Weights of a small GPT-style language model, trained from scratch on English Wikipedia: 16 layers, vocabulary 1551.
MLP neurons of a small language model. Each row is named by its layer, matrix (gate and up: input weights) and neuron, and shows model dimensions 48-175. Each number is 50 + 15 x the weight over its row's rms, rounded and kept within 0 to 99. A neuron's up and down rows have the sign that makes its largest values positive.
Before each neuron's rows, "fires after" lists the tokens most often just before its 100 highest values on Wikipedia text that the model never trained on. A number after a token or word is its count.

fires after: "ar" 17, " sm" 17, "f" 9, "m" 7, " f" 7, "v" 5
L4.gate1080:88 38 48 54 58 28 61 68 32 49 63 37 42 53 18 62 63 38 48 50 19 35 36 45 68 54 66 59 32 54 66 31 24 80 48 62 50 68 27 39 72 55 45 42 77 37 44 72 41 50 52 41 39 35 51 73 49 61 35 51 51 62 31 60 47 73 46 54 65 48 29 66 54 65 45 71 47 65 37 42 75 33 59 38 73 46 72 63 56 70 37 39 76 62 32 63 23 59 30 59 33 38 24 04 36 29 21 46 68 38 30 48 37 46 45 45 53 43 43 44 62 25 40 62 47 43 50 46
L4.up1080:39 62 56 36 45 43 55 45 16 82 56 48 61 52 62 76 79 35 33 44 25 55 37 18 53 62 68 51 38 46 42 52 59 48 52 89 33 51 74 51 60 24 48 51 61 33 54 68 53 64 51 27 47 61 51 78 80 46 33 64 77 45 45 41 55 67 27 54 72 37 67 39 56 50 52 65 30 61 23 25 53 51 52 53 31 67 55 63 62 72 46 44 57 51 57 38 57 56 46 47 47 59 47 50 71 35 61 51 70 42 64 32 56 55 39 46 43 59 51 69 52 52 33 66 29 67 87 10

fires after: " f" 17, " F" 13, "c" 12, "m" 12, "f" 10, " c" 8
L4.gate1075:57 59 38 58 59 70 44 53 37 51 64 17 34 56 53 55 45 55 46 71 66 49 48 87 41 52 85 66 59 57 53 29 37 62 21 46 40 53 51 54 62 46 41 48 61 40 51 53 57 38 39 65 53 49 83 73 34 43 18 67 47 53 39 23 53 45 56 61 60 47 38 53 50 54 46 67 19 46 50 23 34 48 51 48 56 28 71 26 66 45 45 60 75 25 36 53 35 71 61 41 37 31 30 53 45 54 52 38 60 41 54 48 58 44 41 52 40 66 32 21 60 50 59 69 59 56 46 32
L4.up1075:48 23 50 36 51 37 37 65 51 59 47 36 55 69 32 55 62 63 39 62 31 68 23 56 66 38 40 64 31 76 43 29 61 23 38 53 51 47 36 61 23 58 23 45 40 41 54 36 68 62 95 44 51 52 42 68 33 04 38 62 67 49 49 60 56 28 51 37 59 76 51 42 37 44 64 47 49 51 43 51 57 80 55 25 57 36 42 65 63 50 41 38 45 41 34 52 28 58 32 60 29 44 33 34 57 47 82 48 55 34 20 48 42 68 31 51 61 60 55 30 67 61 51 63 37 43 72 59

fires after: "0" 19, "," 16, ":" 12, "1" 10, "5" 9, "2" 6
L13.gate47:59 46 67 49 65 47 30 65 27 49 35 30 61 41 58 50 41 56 21 56 57 57 43 32 47 58 45 65 63 36 48 53 62 39 56 53 61 54 39 53 38 30 70 65 39 56 49 69 33 16 70 58 31 37 22 45 44 45 48 72 45 23 44 50 60 55 62 53 08 60 47 35 37 39 32 28 40 21 46 50 37 42 47 52 39 47 42 48 31 23 51 61 58 51 61 31 22 54 40 31 55 73 70 46 45 33 52 46 74 40 39 56 76 64 20 46 41 64 41 53 49 35 44 47 66 31 57 68
L13.up47:70 56 61 24 41 38 64 72 33 48 34 22 30 28 47 52 65 48 48 50 41 26 34 30 55 62 48 60 65 66 74 29 28 60 54 70 60 63 40 42 59 25 51 46 64 45 41 62 60 66 56 55 39 84 36 65 64 59 49 21 77 59 50 57 40 52 37 59 48 19 20 49 62 46 51 46 35 35 65 48 29 35 63 50 79 37 58 45 50 81 61 42 53 63 34 51 50 59 50 31 44 61 52 80 52 51 61 58 57 57 44 55 33 68 44 41 17 49 39 12 85 47 68 60 46 50 30 29

fires after: " be" 23, " Be" 15, "h" 11, " Th" 9, "ast" 8, " sh" 6
L5.gate153:59 56 60 72 58 65 33 40 37 60 55 51 44 44 68 50 38 40 73 62 50 29 34 31 54 37 73 55 63 31 52 54 40 70 62 66 56 41 46 50 69 49 46 60 50 50 76 60 63 69 29 33 39 39 66 55 77 72 75 72 53 41 39 44 52 75 33 51 63 68 54 55 39 29 67 51 73 47 49 34 44 64 64 38 70 46 34 58 66 71 41 44 45 77 54 43 30 44 37 35 48 61 58 53 52 57 56 56 74 42 27 57 63 40 60 25 53 80 41 53 52 51 61 11 52 68 61 34
L5.up153:54 53 54 45 49 64 61 49 51 37 84 36 27 70 61 39 66 42 42 40 42 45 45 42 42 49 53 48 52 57 05 61 58 33 27 58 34 58 29 44 51 42 28 64 42 64 68 31 55 48 62 65 44 50 34 89 35 50 43 64 56 32 55 34 44 34 52 47 48 49 65 53 57 57 74 46 52 63 49 46 54 76 65 56 48 30 52 43 55 60 48 50 46 35 09 82 54 52 48 61 63 66 56 46 60 13 48 65 54 39 46 45 34 72 59 50 60 35 84 58 28 24 31 54 54 64 56 46

fires after: " " 60, "ri" 10, " un" 4, "id" 4
L4.gate188:22 38 45 63 64 48 56 31 51 39 31 34 75 40 45 39 36 68 64 45 53 34 71 57 58 56 36 53 69 63 71 44 45 70 49 55 54 38 64 53 61 41 85 51 28 64 24 32 72 34 32 49 50 37 48 25 52 40 26 62 64 49 59 45 58 66 38 67 42 49 56 82 55 62 32 24 69 65 68 50 25 67 43 75 39 40 55 66 57 48 43 58 63 72 58 57 48 66 52 30 45 37 35 40 38 23 35 42 44 50 88 43 54 52 45 57 19 52 74 37 61 32 58 40 51 72 32 62
L4.up188:28 37 39 62 53 18 57 31 34 60 12 57 44 43 59 45 49 46 36 44 60 44 32 59 24 94 49 47 65 58 61 33 49 62 47 31 57 50 50 87 34 30 68 34 42 46 32 50 38 43 47 57 42 81 59 55 56 53 53 53 67 46 35 67 71 67 37 46 27 36 38 88 63 39 73 64 78 82 46 44 54 54 45 52 47 32 45 87 49 47 48 53 43 34 63 39 42 74 54 47 66 49 53 62 43 58 38 49 63 75 57 45 33 63 64 61 65 36 75 55 54 34 57 53 76 46 70 58

fires after: "ot" 12, " v" 11, " med" 11, " fl" 10, " p" 10, " al" 8
L5.gate729:54 42 39 69 65 51 41 41 54 39 52 78 58 74 66 51 50 44 84 62 72 38 43 69 61 30 40 50 45 41 76 43 42 44 44 68 64 26 42 35 45 36 75 32 52 81 33 39 69 34 47 68 71 44 45 29 43 67 52 28 54 38 48 63 39 67 66 32 73 68 71 55 49 55 53 47 45 49 38 73 49 53 57 51 46 58 68 49 28 68 81 59 37 70 32 51 46 73 55 78 72 56 60 46 64 30 35 68 54 14 44 41 35 46 50 67 31 67 31 55 37 49 22 45 55 60 69 35
L5.up729:40 41 38 32 45 60 53 11 27 53 57 62 46 47 59 68 28 25 48 72 28 52 45 53 51 61 57 65 51 44 50 73 21 56 38 62 62 64 54 65 34 44 43 20 57 40 36 38 50 67 42 42 46 64 60 61 68 46 63 51 54 15 36 57 40 46 99 50 44 32 86 72 48 53 43 51 60 54 71 57 46 55 48 51 45 47 43 57 50 65 46 50 62 80 69 45 42 55 32 43 68 55 62 37 63 29 70 52 39 40 51 53 25 62 24 72 27 49 69 78 54 32 53 57 41 64 39 50

fires after: " in" 26, " re" 12, " ad" 11, " f" 10, " s" 5, " se" 4
L5.gate563:66 26 51 53 37 58 43 50 36 42 40 33 55 48 45 53 23 63 47 67 51 32 86 50 28 27 42 42 69 56 43 37 34 57 58 74 38 33 12 32 41 67 37 42 68 61 60 45 28 06 27 70 59 23 67 70 39 70 47 67 44 36 62 26 54 49 54 53 31 37 54 35 29 61 40 46 53 51 49 42 40 58 50 67 63 42 58 64 57 44 49 45 42 74 59 36 51 63 64 41 61 41 34 57 27 66 46 61 28 47 25 57 60 62 73 45 42 85 40 39 59 29 48 64 60 26 40 63
L5.up563:31 41 40 32 40 55 42 87 48 44 23 77 30 37 60 29 35 45 57 65 56 42 38 46 78 42 68 78 42 69 39 45 48 68 85 45 55 51 45 61 51 41 42 46 96 63 64 31 62 74 19 59 38 60 58 64 60 84 59 58 55 36 50 13 55 38 44 51 45 62 68 57 55 44 28 65 51 52 45 68 48 88 39 28 61 38 37 44 54 44 57 43 14 70 59 63 77 35 41 61 63 67 52 55 45 51 10 70 33 88 51 50 42 57 52 65 34 45 44 41 69 51 60 65 51 58 75 70

fires after: " l" 28, " f" 9, " Ind" 7, " L" 6, " in" 6, "pp" 5
L5.gate798:59 41 50 30 53 31 66 50 12 56 50 34 38 56 73 73 53 25 49 52 33 23 39 63 67 28 39 51 82 37 45 42 46 63 27 68 46 28 19 36 55 47 52 60 56 68 68 62 24 58 63 37 63 41 53 38 43 51 40 60 47 50 45 50 34 70 48 72 18 50 27 60 73 54 41 77 78 19 28 51 42 45 26 44 82 45 52 51 58 59 82 39 54 58 36 69 47 43 32 52 74 60 33 68 49 57 39 64 46 50 44 64 36 62 62 50 43 59 49 53 54 39 22 31 59 29 42 45
L5.up798:61 50 60 54 22 61 60 65 46 59 40 49 44 52 84 58 58 21 71 41 51 58 34 50 27 54 63 62 50 48 29 26 63 45 15 44 45 47 28 23 50 21 51 53 74 60 58 55 39 27 59 27 48 42 89 53 55 58 44 40 26 60 49 20 25 49 57 50 25 40 35 42 54 44 46 42 55 39 47 69 34 69 43 58 64 51 49 73 66 64 67 42 37 31 63 52 56 45 51 24 53 50 57 49 62 68 51 42 35 60 74 69 50 70 60 51 58 29 27 44 64 51 52 41 56 54 54 46

fires after: "0" 26, " " 18, "9" 12, "–" 11, "1" 10
L13.gate453:36 62 54 37 62 51 44 38 45 45 44 59 55 68 60 57 28 45 51 50 49 57 49 54 68 54 81 52 56 21 76 48 66 40 40 00 31 41 24 47 45 60 27 30 71 53 53 71 32 61 46 66 67 62 67 45 33 42 41 54 33 60 39 71 86 29 67 53 69 37 60 66 47 49 45 54 62 27 31 42 63 36 60 30 51 20 47 56 41 74 66 21 78 59 51 28 41 29 62 24 70 59 46 59 67 24 51 55 57 10 42 72 50 41 47 28 47 77 49 59 39 35 43 40 47 39 47 72
L13.up453:65 57 80 32 50 57 51 34 62 71 43 42 27 46 62 57 21 46 47 50 44 46 44 43 47 42 65 79 55 53 25 34 37 44 69 29 37 60 69 41 44 37 65 48 58 47 58 34 51 61 56 76 54 72 49 65 29 49 65 43 40 63 54 61 22 39 40 33 67 13 40 35 84 52 38 52 33 29 36 36 44 35 42 29 40 74 54 37 41 61 49 55 54 63 61 58 50 32 34 60 45 66 66 68 54 86 51 52 74 54 74 45 58 59 77 38 53 47 39 39 49 39 54 85 26 59 39 75

fires after: " char" 20, " mon" 13, " al" 7, " p" 7, " –" 7, " a" 5
L5.gate207:53 42 78 55 45 68 45 57 49 34 25 60 43 52 46 25 82 58 49 71 59 72 40 53 38 47 50 16 58 30 37 36 32 40 35 76 46 48 57 75 47 71 51 50 69 47 54 40 81 34 34 54 67 49 44 35 46 39 65 62 54 35 50 61 53 67 39 62 57 51 78 43 48 51 48 75 29 54 58 98 44 76 45 05 99 45 44 64 52 68 63 57 31 49 71 33 34 73 18 46 99 56 27 40 80 32 43 48 50 51 24 36 73 49 58 59 63 62 51 35 58 34 62 61 53 35 36 37
L5.up207:79 43 43 57 30 33 67 51 23 46 64 45 53 70 56 40 44 61 71 67 48 56 32 45 51 62 45 61 43 43 53 45 28 54 55 57 63 70 56 51 20 59 58 41 48 64 33 25 42 41 80 32 66 42 35 16 46 53 55 70 29 85 60 65 49 62 53 67 65 17 85 49 36 54 23 35 49 51 75 43 29 44 54 61 91 60 45 54 60 48 32 41 51 57 37 54 46 46 49 58 57 61 55 48 64 47 18 49 18 30 40 18 50 69 39 63 11 56 52 63 32 53 56 46 49 59 62 76

fires after: " the" 25, " in" 21, " " 13, " m" 9, " l" 5
L9.gate687:48 66 39 48 36 43 47 32 74 56 30 31 61 51 46 56 60 69 53 72 49 89 54 53 80 17 35 72 58 60 42 74 26 47 53 75 50 24 28 50 70 72 33 22 54 55 42 77 31 40 39 59 42 42 34 72 46 59 65 50 50 42 24 90 64 77 62 61 65 76 58 71 61 42 36 47 55 35 71 47 62 46 66 43 57 63 66 62 70 53 35 34 48 67 48 48 56 68 69 55 46 57 25 43 48 79 62 85 52 38 49 41 46 35 41 46 63 55 16 26 45 46 52 37 47 77 41 62
L9.up687:50 55 46 74 86 08 71 54 38 43 54 73 66 58 68 48 39 78 18 41 39 44 48 46 65 64 60 47 61 40 55 34 74 67 54 60 43 49 41 54 24 39 62 61 32 33 54 57 46 45 45 55 37 57 47 54 44 44 35 40 58 33 46 71 63 55 71 41 47 64 42 39 33 28 74 51 61 55 62 63 48 46 46 52 75 47 48 47 52 60 64 86 59 54 55 86 76 47 49 64 36 56 34 90 20 42 18 75 53 46 57 42 46 54 58 52 68 26 62 50 19 25 49 31 40 47 57 65

fires after: "ines" 17, "–" 15, "erson" 11, "an" 9, "6" 8, "ast" 5
L4.gate397:45 42 49 59 50 55 58 48 53 56 57 47 41 41 60 82 24 50 36 49 67 64 30 48 58 64 42 54 47 54 59 50 37 70 44 49 52 58 67 56 56 39 53 52 70 58 67 49 46 70 37 33 50 44 49 37 12 41 55 45 54 63 36 61 64 61 25 66 43 43 23 52 81 53 63 78 42 63 38 21 58 30 61 55 52 55 25 63 35 33 70 59 48 52 58 39 13 51 49 44 31 58 24 34 48 35 83 26 37 73 00 57 46 53 25 69 68 36 29 65 37 57 43 53 49 29 42 65
L4.up397:58 68 48 51 61 49 42 77 60 51 59 39 83 74 59 62 73 58 51 07 33 50 27 97 71 82 74 84 57 43 63 51 79 27 75 32 54 37 60 59 67 45 49 54 52 52 51 21 40 68 46 54 70 71 43 48 53 70 69 44 48 37 50 46 42 41 39 47 43 48 67 28 69 57 66 45 67 35 50 16 58 58 50 73 59 44 26 33 45 51 55 83 70 39 55 51 53 25 52 51 34 29 67 45 23 36 41 48 39 48 56 61 34 32 34 35 59 40 51 57 35 47 52 27 24 38 68 34

fires after: "0" 16, "1" 15, " " 15, "–" 11, " (" 10, "9" 8
L10.gate1118:30 72 54 80 59 20 49 71 73 56 65 37 53 67 60 44 26 27 46 45 70 36 48 61 59 46 69 74 45 50 49 54 45 37 51 54 61 25 34 42 31 42 72 39 56 66 57 60 24 42 68 44 67 44 55 46 50 63 59 67 59 48 51 85 44 42 42 57 62 48 43 82 79 20 68 37 62 67 23 37 53 76 57 21 58 55 50 44 15 53 44 47 42 44 35 43 23 47 40 68 54 67 67 66 32 60 67 59 60 15 65 56 43 63 66 46 50 70 58 50 52 64 47 50 60 38 43 66
L10.up1118:66 76 71 38 39 29 67 45 39 41 67 56 51 67 59 65 49 53 53 45 64 51 29 33 70 27 74 58 25 43 50 42 75 37 38 32 44 47 51 65 58 43 63 61 50 52 52 59 48 43 53 50 82 86 62 64 12 55 44 62 54 57 48 74 55 65 14 33 53 66 51 51 61 37 41 51 63 47 18 34 53 39 20 57 70 31 64 62 27 31 61 51 36 41 42 25 50 44 65 75 52 68 69 73 51 43 76 52 56 47 50 88 82 37 53 42 14 23 42 59 54 42 69 43 16 44 61 48

fires after: " " 42, "–" 19, "-" 9, "1" 7
L10.gate657:39 59 84 25 38 79 62 35 44 51 46 67 29 54 48 39 37 67 63 69 41 64 46 76 29 47 63 42 45 36 92 43 65 49 60 48 36 60 61 52 62 41 46 64 57 37 51 49 57 47 40 72 65 62 60 63 55 46 65 48 59 38 36 45 57 46 45 66 63 29 45 52 28 41 58 43 52 59 44 58 37 65 54 52 59 32 50 48 66 35 45 16 51 32 77 38 58 46 60 52 53 81 62 38 98 16 52 53 68 38 34 47 43 40 20 34 38 61 41 59 43 34 52 53 51 38 49 71
L10.up657:69 21 50 63 32 59 69 49 72 52 39 60 71 58 40 60 48 69 36 61 42 51 58 65 59 41 57 25 78 32 44 51 57 39 62 72 49 21 43 56 54 65 79 39 54 54 73 44 34 37 54 27 48 59 26 48 49 47 27 47 75 31 47 54 45 43 59 47 56 39 71 28 45 15 33 62 62 50 35 65 77 49 56 71 64 43 37 68 39 52 57 46 85 57 81 56 51 43 44 84 52 64 73 60 39 74 56 58 58 60 64 33 62 54 63 30 55 47 63 65 36 49 36 52 53 55 35 53

fires after: "er" 19, "en" 9, "h" 7, "e" 6, "in" 6, "ert" 4
L4.gate235:42 66 50 62 60 46 29 49 52 46 54 65 48 47 82 56 56 30 70 42 74 32 39 34 71 40 37 49 44 43 49 35 72 58 69 48 53 02 46 35 24 34 43 49 56 64 45 33 72 53 64 67 40 53 44 33 30 51 51 60 48 44 49 70 58 53 54 57 41 60 48 34 83 43 14 58 99 47 47 58 84 51 41 21 64 41 34 26 48 56 54 53 54 42 42 34 55 65 37 43 45 67 78 63 51 37 86 36 35 53 25 47 44 33 45 50 75 69 47 66 57 35 33 56 37 54 52 88
L4.up235:31 68 40 78 64 73 67 55 47 32 56 51 66 42 50 65 69 26 42 71 42 33 61 51 41 49 48 64 52 50 43 46 39 22 78 60 54 37 44 11 35 70 57 57 54 49 52 66 77 24 55 41 31 45 40 52 39 50 35 45 48 66 52 27 19 19 37 47 47 64 51 39 44 58 79 38 43 68 59 44 67 34 29 34 59 25 49 82 68 51 30 52 34 37 55 37 57 33 41 24 71 61 38 43 43 47 33 43 45 42 51 44 46 37 20 62 31 68 21 30 58 52 50 66 77 21 55 57

fires after: " v" 14, " al" 13, " Med" 11, "ol" 9, " med" 5, "ict" 4
L4.gate1315:71 33 40 57 41 59 32 42 42 52 26 35 52 54 52 62 19 43 47 74 40 57 23 67 29 62 65 57 54 56 69 44 26 75 29 54 46 48 41 34 75 48 54 39 63 39 31 43 33 62 38 45 70 22 49 53 47 42 46 46 33 48 34 71 41 66 53 37 60 50 41 52 68 45 44 23 14 42 72 72 26 69 48 36 56 53 44 51 11 60 17 43 55 88 38 51 55 73 52 56 44 62 48 48 77 46 40 60 45 57 48 42 39 48 76 61 35 66 56 55 53 70 61 62 41 51 35 29
L4.up1315:39 39 59 64 49 67 53 44 25 60 36 28 06 41 42 61 27 28 35 64 66 41 54 53 68 47 50 67 36 44 61 52 15 68 41 60 33 45 62 56 70 45 23 30 52 53 41 56 44 65 63 65 48 37 76 44 42 56 68 52 37 64 47 46 47 56 49 41 46 41 55 71 46 27 49 72 46 52 59 64 61 52 44 78 53 43 45 52 62 42 49 68 27 60 46 53 60 39 43 41 72 45 43 48 38 63 43 42 45 39 30 46 40 49 26 39 39 37 70 19 50 25 34 36 60 53 93 57

fires after: " " 44, "\n" 6, " Championship" 6, "u" 5, " E" 4
L13.gate150:59 62 66 44 38 59 57 25 60 40 38 45 55 11 67 60 36 64 34 36 47 52 36 60 86 55 30 24 57 60 46 78 35 67 57 41 64 70 70 43 52 54 52 33 64 30 63 74 59 40 32 35 58 60 53 77 85 61 40 42 59 55 37 50 45 61 50 43 81 45 73 46 29 84 40 38 37 55 72 39 35 26 39 60 67 15 48 39 52 46 48 56 34 70 39 35 33 38 59 59 44 52 41 53 44 65 35 31 34 36 26 50 68 49 74 35 68 52 41 40 26 60 42 52 44 33 51 45
L13.up150:54 54 38 60 63 29 36 49 41 66 71 66 52 54 57 76 48 35 27 54 69 52 50 47 56 64 43 26 66 28 41 34 64 55 26 43 41 37 63 27 46 63 56 35 29 57 62 64 49 54 63 38 78 42 44 29 65 52 40 44 45 46 65 66 44 39 42 35 41 54 51 64 62 44 32 61 26 42 77 53 55 46 41 54 55 19 39 36 21 28 46 32 65 57 44 69 59 52 58 27 49 59 48 40 31 24 44 29 23 39 43 26 48 59 59 70 48 52 49 30 77 24 51 52 39 59 52 55

fires after: "1" 51, " " 32, "–" 6
L10.gate978:54 57 72 50 60 26 33 59 50 73 63 60 46 71 63 45 45 61 46 37 75 53 47 49 64 65 52 48 49 59 63 58 42 41 59 66 65 53 55 59 36 64 62 43 80 66 50 70 43 87 42 82 48 15 87 55 37 51 72 36 48 61 35 63 53 52 61 60 61 27 35 62 47 49 69 89 58 51 59 53 73 50 37 13 48 29 40 40 24 42 61 26 61 49 23 44 46 43 56 57 55 51 43 59 55 63 40 67 55 51 75 55 29 70 27 28 61 46 64 30 40 35 63 24 30 45 53 57
L10.up978:28 39 44 63 54 40 46 51 30 91 51 37 46 36 50 39 59 46 49 55 47 40 31 64 59 33 86 79 54 39 37 52 33 55 60 66 51 22 46 57 49 19 49 52 54 41 42 62 66 43 32 55 53 37 64 64 60 79 81 38 57 54 60 60 51 75 60 57 58 38 72 38 50 56 34 29 89 46 52 33 66 61 52 43 41 57 27 66 59 56 23 38 49 59 82 59 64 62 53 68 36 44 40 51 65 48 64 50 67 35 26 45 61 42 61 46 88 45 35 45 36 53 36 59 76 58 41 58

fires after: " |" 23, " on" 12, " " 12, "0" 11, " On" 5, "ree" 5
L9.gate856:62 40 38 32 41 45 44 29 38 60 52 70 19 24 52 49 47 43 38 74 17 48 47 66 57 29 40 40 72 34 35 48 48 45 35 43 70 69 23 50 47 56 67 41 31 58 71 55 44 34 23 09 29 32 53 50 59 50 16 36 75 32 43 45 46 63 40 50 56 67 46 35 53 41 46 86 60 22 41 62 74 38 18 48 50 84 65 46 61 68 57 49 39 50 29 61 43 76 38 60 71 45 60 18 35 59 73 53 33 39 13 45 41 48 34 45 49 42 49 52 65 37 53 51 37 16 40 69
L9.up856:45 61 54 49 64 46 75 31 47 56 55 36 75 67 74 47 48 40 61 46 76 56 69 64 34 19 40 55 38 58 59 72 55 27 47 48 58 45 38 45 55 48 45 61 74 18 56 38 47 39 78 72 52 40 39 58 42 43 48 70 40 57 28 48 37 38 69 43 72 48 51 46 53 00 44 33 74 69 52 40 44 47 38 38 31 74 37 74 32 34 41 54 37 54 36 34 48 52 46 60 45 43 69 48 70 58 40 48 51 54 75 16 43 72 36 76 48 55 41 43 40 59 59 53 73 44 62 29

fires after: " " 76, " (" 13, "–" 10
L13.gate1107:31 54 47 64 49 54 36 48 50 55 55 31 45 31 55 67 61 44 58 58 66 72 50 70 57 67 60 42 56 50 51 38 52 41 47 53 32 61 62 55 68 46 75 44 62 31 45 51 53 41 41 46 41 51 45 63 53 45 40 48 71 56 45 75 67 46 30 52 91 47 56 61 28 62 64 60 50 72 34 48 61 44 54 84 54 51 70 51 68 38 59 34 47 38 59 63 35 42 43 49 64 54 56 18 21 59 42 67 55 44 27 47 22 56 28 41 72 51 25 29 13 57 36 38 58 45 49 62
L13.up1107:26 32 60 57 47 49 51 42 29 64 18 45 55 28 35 42 39 68 41 59 35 48 49 57 85 56 23 46 66 45 55 43 55 70 44 54 40 69 45 44 50 31 55 38 67 54 97 75 34 55 35 73 40 54 57 17 53 39 34 49 33 53 56 57 31 71 33 39 58 75 80 46 29 12 46 79 43 31 84 52 37 21 42 28 55 49 59 57 40 48 61 86 68 42 53 48 48 71 64 58 47 38 42 57 28 55 38 44 69 64 52 53 48 65 35 48 38 67 59 63 54 23 74 19 27 70 59 72

fires after: " " 20, " |" 17, " w" 15, "ir" 7, "2" 5, ":" 4
L10.gate299:61 17 39 33 53 37 50 41 47 78 53 56 55 51 53 38 31 32 59 54 47 56 38 56 51 53 37 70 86 63 52 48 51 58 48 60 38 33 71 54 56 46 57 44 29 77 40 50 33 54 32 66 23 33 55 52 65 64 63 42 68 52 53 59 62 58 59 48 58 50 50 62 55 52 31 74 36 80 63 62 29 38 53 30 43 59 58 64 39 54 18 56 31 39 30 53 45 57 64 82 41 75 50 33 40 66 36 64 33 42 60 59 21 14 72 42 76 76 46 36 60 53 55 33 49 53 60 57
L10.up299:28 32 40 40 62 42 48 47 35 55 34 30 57 50 47 50 71 60 35 42 78 77 52 55 26 43 30 65 60 56 54 82 13 29 60 34 41 63 72 78 69 45 62 69 43 37 77 52 20 33 64 42 25 25 46 66 75 59 45 55 35 50 34 56 55 53 63 45 47 55 54 15 40 43 31 80 54 45 49 52 34 47 33 31 52 43 12 48 67 43 51 65 67 56 51 42 73 44 56 48 45 69 65 39 60 42 60 43 51 64 63 51 34 38 31 49 65 48 21 38 51 33 48 36 60 45 51 67

fires after: "–" 29, " F" 8, " f" 8, "6" 5
L9.gate895:55 47 58 39 19 23 26 48 27 66 53 47 68 35 43 42 62 57 44 67 41 30 59 69 34 58 69 43 33 52 50 45 17 32 62 38 63 60 55 35 34 41 43 43 58 60 59 26 35 48 28 50 33 26 52 63 28 62 63 72 65 46 43 37 92 82 35 36 55 57 55 85 68 52 55 54 74 54 31 64 64 33 60 42 78 60 48 48 36 63 45 44 55 60 47 65 68 68 31 43 53 27 41 52 28 12 24 61 49 69 40 31 50 86 57 34 61 53 55 47 55 35 79 46 45 68 64 88
L9.up895:45 28 62 25 43 09 41 63 54 59 46 52 49 51 40 66 47 41 23 49 61 50 06 69 38 34 30 57 36 57 31 70 55 12 38 82 00 55 55 50 46 49 69 78 71 41 26 64 48 63 79 55 47 67 41 83 85 59 47 22 51 43 57 43 48 59 49 45 39 64 49 33 44 41 58 43 18 47 45 48 66 19 38 65 48 56 52 76 25 72 36 62 55 41 66 35 52 24 56 45 57 49 72 53 75 48 67 45 51 64 41 56 67 66 55 46 75 49 45 43 76 44 54 45 53 59 63 43

fires after: "1" 33, " re" 9, " R" 7, " Con" 6, " F" 5, " f" 4
L9.gate1170:51 66 81 52 32 31 64 42 57 43 57 43 64 59 42 58 77 65 56 53 70 52 53 52 47 50 54 52 54 69 42 50 39 34 77 78 78 41 49 54 55 51 37 47 62 32 57 63 29 55 91 51 77 40 21 51 43 65 32 61 50 44 40 31 67 51 34 72 46 35 72 43 72 49 57 48 53 54 37 50 75 52 83 40 67 45 46 57 59 42 65 38 56 25 61 55 38 58 31 39 62 54 51 59 47 73 50 59 43 22 21 51 54 57 50 60 54 28 54 33 45 28 44 53 37 44 39 65
L9.up1170:52 27 57 54 39 44 84 49 47 61 30 82 56 40 42 49 59 71 25 44 49 60 29 73 46 64 52 25 50 43 31 58 50 46 37 62 23 53 34 35 64 59 53 43 62 27 50 52 14 22 36 23 42 58 53 71 36 54 57 40 34 38 35 52 66 62 29 59 22 61 42 45 62 56 50 13 53 33 83 48 46 68 24 40 53 64 75 66 39 45 48 40 29 67 82 61 65 66 44 34 45 32 32 45 45 49 66 63 51 52 52 61 67 39 42 38 44 30 31 50 67 39 34 34 59 77 42 47

fires after: " |" 22, " " 21, "0" 15, "2" 7, "1" 5
L9.gate117:15 76 50 37 26 33 45 47 53 45 23 52 33 78 36 69 54 24 28 23 49 64 64 65 70 60 50 83 58 55 58 48 50 52 39 44 21 43 26 45 36 49 59 40 29 41 46 61 67 75 55 39 44 30 45 37 36 74 66 29 67 47 37 51 52 40 58 38 64 46 67 76 47 68 39 32 39 63 54 62 49 47 76 55 59 45 74 37 37 38 46 56 46 84 55 42 60 35 58 47 46 51 31 34 49 42 63 68 47 34 61 81 69 45 46 29 48 59 51 55 35 78 49 20 33 48 32 46
L9.up117:92 66 64 68 39 54 67 62 39 35 42 25 41 33 52 61 40 75 54 43 20 71 37 61 65 54 46 58 57 73 54 22 57 81 54 57 58 55 59 18 55 52 31 48 44 54 39 47 35 62 56 53 49 54 54 33 27 35 50 18 46 39 47 49 46 59 26 53 52 34 51 59 44 60 43 59 22 31 44 56 79 74 44 67 55 43 41 32 60 31 67 26 88 35 35 69 57 55 55 62 04 70 24 46 38 71 68 52 52 74 39 46 40 47 76 46 52 54 45 83 37 47 58 66 28 55 26 62

fires after: " sh" 14, " ev" 12, "l" 8, "i" 7, " be" 7, "im" 7
L5.gate782:58 47 56 56 64 38 67 50 49 33 35 19 56 27 41 48 34 38 44 65 32 66 15 65 26 39 49 60 68 51 38 35 42 65 88 52 43 82 46 52 35 62 48 71 69 43 49 46 76 53 52 49 40 44 57 38 40 48 78 73 63 42 46 44 89 38 65 53 60 70 40 66 44 53 31 40 71 56 46 66 41 49 51 53 78 21 52 40 53 67 29 60 61 69 31 33 29 60 71 18 66 71 52 58 23 58 61 33 56 68 30 41 49 47 34 41 62 74 38 34 54 30 61 31 54 52 72 34
L5.up782:38 61 46 34 67 51 56 26 47 57 46 29 42 16 26 58 51 46 28 44 48 30 62 52 46 30 34 60 33 54 35 68 62 68 59 54 39 45 53 34 73 39 26 74 57 47 38 40 61 67 38 36 43 15 60 37 70 60 45 72 49 81 68 67 39 40 71 32 49 40 51 46 61 31 39 36 62 62 73 59 47 57 77 58 44 45 66 31 56 24 46 46 35 66 57 44 65 64 41 39 94 73 51 64 41 68 65 41 29 53 56 54 39 44 47 64 63 30 58 55 51 50 48 67 61 66 69 55